config = dict(
    num_hidden_layers=12,
    hidden_size=224,
    num_attention_heads=7,
    num_key_value_heads=1,
    head_dim=64,
    intermediate_size=576,
    vocab_size=2048,
    hidden_act='swiglu',
    norm='rmsnorm',
    norm_place='pre',
    norm_eps=1e-06,
    positions='rope',
    rope_theta=500000.0,
    rope_fraction=0.25,
    qk_norm=True,
    attn_scale=0.125,
    bias='none',
    tie_word_embeddings=False,
    parallel_block=False,
    init='normal',
    init_std_qkv=0.0412,
    init_std_o=0.0,
    init_std_up=0.0412,
    init_std_down=0.0,
    optimizer='adamw',
    learning_rate=0.00168,
    beta1=0.9,
    beta2=0.99,
    weight_decay=0.14,
    lr_head=0.0063,
    max_grad_norm=2.0,
    warmup_steps=464,
    schedule='wsd',
    decay_fraction=0.727,
    decay_shape='linear',
    final_lr_fraction=0.1,
    batch_tokens=65536,
    max_seq_len=1024,
    doc_mask=True,
    train_tokens=491000000,
    max_steps=7493,
    dataset='wikipedia_en',
)
MLP neurons of a small language model. Each row is named by its layer, matrix (down: output weights) and neuron, and shows model dimensions 80-175. Each number is 128 + 24 x the weight over its row's rms, rounded and kept within 0 to 255. Numbers have three digits each. A neuron's up and down rows have the sign that makes its largest values positive.
After each neuron's rows, "fires before" lists the tokens most often just after its 100 highest values on Wikipedia text that the model never trained on.

L2.down272:090125169132132087091107103123114152128102126129170113105116124107098132132139138109094108162119130158112094084128180112079125143154143096108137145152108114120134139109139097154122156145126133119106135113180102123120144077148143123163106158107138138133110140130105178151109157124137148140
fires before: "\n", "-", "The", "===", "M"

L2.down504:115110104167123155160126154142091104156142114137106114138106101080148146138147128141115109119125136127157153125128150151131108143124133135129153129130122090105155147159146144157121184095131165089139136109168173104108155095120104132128108146120092104138091142140134085155133099111104135115
fires before: "age", "it", "ard", "y", "mb", "de"

L4.down241:135070109163123107141130129179113125120148098133098101110141125144121149143120131148145105133116132133134148114143119174125096133146115155162109107131117154114070150125080112128107174147119148149150144143168105126146139117147117139114170163122130115147136158153171081129117128084144136102
fires before: "ine", "il", "ic", "en", "o"

L8.down345:094119140109128158139155170134149130102144150123149153149122086136117135175091106071095154149092101120124122125123160134153159100136138091099121126120126094122121114120150137111100093157150124099131121138105156127078100101092142122133127119094129134113110108091133135119128108139098145129
fires before: ".", ",", " and", " in", " of"

L6.down117:128089110144131124132117115123092133132141160098105138124164159143106120147144142130121144103118136140169135179152155117139108123151102146122155117095149076167130125105106122108132135149154101112168150158105117097080150097136127110145096164116123134108059140065161110162153138147112145124
fires before: " |", ":", "ent", "al", "et", "."

L8.down164:147123075121097096115123137144130150098134169107134101149138105104101170124114146117116136136139152143141142185120127176130103130145122135099115152149146094117097153110130117154100122143116102133097150115080118119084176140122141095142127108131149130100167166101157160111111140134152110173
fires before: ",", " |", ".", "\n", " and", ")"

L9.down137:149108102147123111100120138154097162099103158095102165144125101102135120160153137117134101099150149099129137147154135129128113180162147132137130155106115146162138119142108080146099136134105092140107158147118120117116141118110123101107141093116103108154127115117217127105090121106121128141
fires before: "\n", " The", " He", " In", " His"

L6.down57:115160127158145111117130077100102126155109116126121135112170150081121139141156149141128119134145122164127156146116110098111105102123119129121144168071108145154115151095125111137145137085142113138116128109105150123148141146167155122134181102166143105130143150124123156095102119106147160138
fires before: "The", "\n", "-"

L2.down554:128170127111122125113118130096120125149088120126110113128115112135103137119123146152101111135150152103119097128140101124080117186152147085115137101121115141104201124128174127103101154085131112160130128143129128094116135158135104129133176112134135111102137171116130101143176105159131140147
fires before: " ", " |", "*", " F"

L9.down252:139141122128110113128127096159126130144124146148124127127133128125128125124134133152138124134137131140117120130149120102121132114135111134145128141103122115146127137132134129139124127129125124124111130116115123127134134122135130117121161124132138142127137145130124139137130122121117137157
fires before: "The", "\n", "-", "In", "A", "==="

L2.down205:121174150129095072074143167076160076140111126129133119129171157089128105128137146094147160116145150100135133118103146104091147093135135125131115125130159128128165138136097120104099128126148143111097115141116145145143165139171129127123117161111142158122114116127110102123174138093192134124
fires before: " |", "–", "th", ".", "+"

L4.down381:119127127101167133112146133128107116120134131142110146131130130150099137113134110117100161156121091109137131103092145161126157171162136134106172136126131115143061087148117137098112130086130129116129120131130137149120164074155102150170088106107116146109107107118113079112095127056120165116
fires before: " |", ".", "–", "–1", "+"

L2.down355:146103120172102120175129124160151115109135127112145131094135110132143103138103109145108183142096104166113135128132131129141099098148114113152118126129125124151099159135136120088081134133142121128080114114143128128050158104128088094148104140138144119099139169136112100138103158125106144180
fires before: " |", "n", ",", ".", "\n"

L2.down277:133113128143146133120115118163107114124137114126096132128102142077143138131147129136133097141123123123150115120133119143112121135126148113111127140136142087103172155160155133123125171097144171116162121128134147136092135093136139107120109102113115110132121154128086059153150078108106108130
fires before: "age", "it", "ard", "y", "de", "mb"

L6.down265:106158096126142142071088116143160140119178136098153147133151124133126177127125142099133132124112132132146089085158091123132151126169160113120129134148159128126119146112100133155151123152167132152096138131166168116164135148152136078131115090102128133105120152137109146175115140166131141182
fires before: " |", ".", "ic", "+"

L9.down526:142096111109081126124125090118120143079130160132171124091145114095169106178109148175117093126136140161157113174173119190094102154131114110116142110162106128143086140135075087122124130135087100158171146134140127114105112173147107123130158111120125153137141139118138120116096138136083094123
fires before: " |", "\n", ","

L2.down349:149166172128124120158158131130141111146173121153090139103153113111137150068137117118150150128115127102168127101122126145106163107136158141110103143139143111147119125099116134118144143140109081081151140136136113123124140117118109142138106143114141133113104122130103092121111118174119134077
fires before: " |", "%", ".", " (", ":"

L9.down54:095145137083125114114131129145137146131135120129129123118122133154170108143136152152162146115120121096086136135132076129140105136117129186164084136113104123123159150123115111138098142140153108131095085134109128120140140122131130106118119059118129110137142128117169064144142108129102152103
fires before: "\n", " The", " Z", " In"

L2.down135:125115174139151118172132103141117144128125183142164111117162122135163132135160118129148152116147113099108128127112138149160116138155080085117134125120126079146123129124145135153144154110102118169113116140097131108086108141078102094107139112148134181131105097087145128114149125111218149145
fires before: " of", "ic", "ner", "ed", "ies"

L4.down383:185083117150139113154089116084123129147158147108091168122165111101154112162119124116106095169162148105120123132107089108083145116092163128124154124105117151110132155159148135100115082132126096115129144126145119150110134118164158112137135157140122128126124111131110103090160100137096130132
fires before: "\n", "ke", "tch"

L6.down134:141119134115132134108167130141168131137139100088155195170111152094100089167103122104147143122097109178181177145152096117164100160155149162091144134155106138107117094128144138078150135160127089133154130144158112118130104064131130115175130150099127124118152139139124160144102115136079111117
fires before: " |", "%", ")", ".", " m"

L9.down382:146127135130102118103160139117145063132156087140105100160126154118119148125132135106121132143062117139124140143129148112111168116106118088127108098152091122173143130139125120112145123128120116136140154103117140123137112146107149118115124117118102161122102129175121070163127164119124127104
fires before: " |", ",", ".", "st"

L8.down87:110121135082130152125119148104130113103104170119182099116143130113151112134177179161134115134131117154174134095146109112085098082171107134138134181118142086103150127162096163144090173150116130125126102101083141116120142097182139099114098135137134172139115116123109119127141107117176091119
fires before: " of", "ic", "ner", "ical", "ies", "y"

L6.down37:129141113114134142145145139122125143146109068128138141157084142124139147152121135122143117150121119116112116175106113164105095131093146098121111150129108114140124157156118172140135128102137133124141145142170111121136106097128124113107126154148133171132122098167155061124124165114133155101
fires before: "\n", ":"

L2.down397:119095136129168119125128124132101135114151087128090125128112106109125131112151114134115117164161129166101121120126123103116096127151179152116171129137103095103178137128130136096140163107106133126105140132122127131086123053112157124135155137140106125150079147128116079123157147158129139149
fires before: "\n"

L4.down137:131090126116116140130128102155109142112155153154123144138180153138125152149127107147152144178096129107120106147180135155163127143106119131130165125118137106087125180147132131145090128130088070156144121100141173150112124150131087154111147155126126117116121136161128129125125144105135123148
fires before: "et", "il", "o", "u", "le", "os"

L6.down568:095119153125156139146134111142136184115102144150086153104194135132092122109149112121150129128147085130123135166145130136124138110103143135108123151118163065078130099132109133116143131157115126040172182140135123122148154099136136136157166142137123111144130127172133123110080145104127127112
fires before: " |", "R", "en", "–1", ":", "b"

L8.down51:119173147118100150107160159140177123105140090146142141129122140098144109143144161174162141092129097149122106128136103150083158156112123124136117129116147141163124124156141108143096137141118136176134134123160109105092087101096137105118191097116116118127119118134114099126124098139158140094
fires before: "-", "\n", "---|---|---|---|"

L6.down195:174130151107138145118114139157127156129138200128119140113137163113085164136141156124153118079152154144111144135128122096118115146113162124211123112109125140156160122080110119128170108152146110092112146107160108114090127119109100107106128124110114117135090130070163105125152120135089151105
fires before: " |", "–0", "–2", "en", "–1"

L2.down509:154111133124125094131123129113131110143130125094126138099136131131152097144109104130132172124111169129089134114150103151148084140146113135141154079142135129134116159160129165107087142102148124103066144112107114155092123115134095142142085150107133106137158170127105106116119128096099151158
fires before: " |", "n", ".", ",", "\n", " "

L9.down499:092148145131118089107121106112163149114132092164162106129160119146143134128103138131096132140127098108162074128115128122106108139124120133118189133137123132107100096108088127131100130137088076136125160148166118101145113123124110130139110117141164146131104118142124114118071092130122111156
fires before: " of", "\n", " and", ",", " ("

L4.down297:162168121113140107095126141113146164118152108122125102143156151144131134098124117115167117099131126117104115109164137109153169123137100080133131101135169108102085149113110106179093163159138087136079130146113128121097129075141137105121095141146127138107138143128094109149090160095133096164
fires before: " |"

L9.down300:110109149118086118135116112117160123107165112162142149109148122097117160145164123128159120119109114143079101136133170150131081157129144113138158142123139136123075123093127131134139111135124099137130135135148100129084164154121133130126134127076103161108124177108103138110154140089114156115
fires before: "\n", ";", "-"

L8.down24:094115133154116136109110127145112116129131116172113139137139121135144128103135143203115118149116120145145122141120140086114161111093111114134122140141123131106130122111123110151136122112149109116108127123126135147142112120159139101101118124132120160153134204111123125159112160141125119142
fires before: "\n", " The", "-", " S"

L8.down238:149158136128106177118092160127141166127122108127122124084123099147133105171103099154110110153144114095112138143107136146124129105144113099116126151104145117120146141131138106142112172110090106072118132128110104117086145115125131126148093098119151125088109131104127132086117082197138140155
fires before: " |", ",", " (", "\n", ";"

L9.down396:105124175111051135145149162136125175121102135115083146133122099124114095085083158156133125141091100112110115137121154079137132124127076115094134155084101165156108103135158110176137127121181129116123113097092093109158105096116105094130113161121114136113170176109114120107115142160083134148
fires before: " |", " (", " (1", ")", "s", "one"

L9.down332:156076128113104110146162121149144126081125134101140125125127141124159133134096164111149118166158105177116118105126152129109101133131158120140102130118149130091086106143077136114100146144098142148142116170121109135141127143125169110148150114108146097126116144140116089118159095107127171096
fires before: "\n", " ", " |", " 0"

L4.down521:116166147086112148141122149149126130128094097124123132122124114114104124109117146148106170138157118096132122138105118154067130175162102118140126128129123105133178141089119139130172126115160123146145179185135129123139152131114101135127152093125134159071143127118086117098130125172112094132
fires before: " ", " F", " M", " |", ".", "es"

L2.down133:123123127199154126136107121139110106086122119117111130098117105085108119104108173138122130119155132147129129126092126092095116175127113129165178091088167105133162168144164150161145135149125163104111101121091178115047126092124152069187110151112145128100110090138126152103150150144134107138
fires before: "\n", "s"

L6.down367:153137133123110111135108103127134137125106143143118112118150106147116156106123178126136105118177163144135129092139125106124126125160100087136157127108131124138143106138147142125120119129143105114137133124119132168115147120143129102159169110138134125142131159178108126122145124119154139143
fires before: "-", "\n"

L2.down201:079142179142141109172054075150172144102128099111134104074126145125120115125096159183130115176142093134134113104137148138174135126139142122118136152136136106135116121127097105106139149144137119192123125101130124085108113112135135138114138099182142094115136123145153126165149122102115140089
fires before: "\n", "-", " "

L6.down225:131151117142152123112127114142150108103069123136172104120102134102129160133134144126127162129115155123095100092104152122160119137135079086129106138162129121136177115106102150140142150077157102125120174136121097120115118167162123116144096120130162096067107160124163108172133166099128139118
fires before: "\n", "The"

L6.down316:200161131136128156108154122136147123130142122112079112159122133142124084123095111091098171153116119108156135172147125105137110083140097109154104134104171139133161140142166076153147130129135095133129108115149092150164145143145166099112141117095131170144087132134131121127144089151147152154
fires before: "\n", " He", " The"

L2.down417:117134139084131171128116144133160140150147130159123165132129118116117152147142126077138141105106128144185166086169149144123121130168122123122147107099107139134110139110087140135131128125127115140153182122121118171129106094102135100146072143106143126119087112140106073126155112175155144122
fires before: " |", ".", ",", "st"

L9.down377:173119118094111108134134141089165107103132120125160116126111120119134154154114120163127088120148103136114128134149131116116102096123140136150138134123120132090093121120088126108116163128124120133123142096127109159113132160149146109132149133108115106171131161122134147133106105131116148140
fires before: "\n", " |"

L6.down29:167144116141114141152125140175133124132117123095141130127144122120150111085151122192111116129121090164139139128123123123110139121122111112122143131121103115126180133139128147145120125089132121121135160104169082148142129081123131120134151090138093137136145125122144116105102125152119124140
fires before: "\n", " In", " He", " The"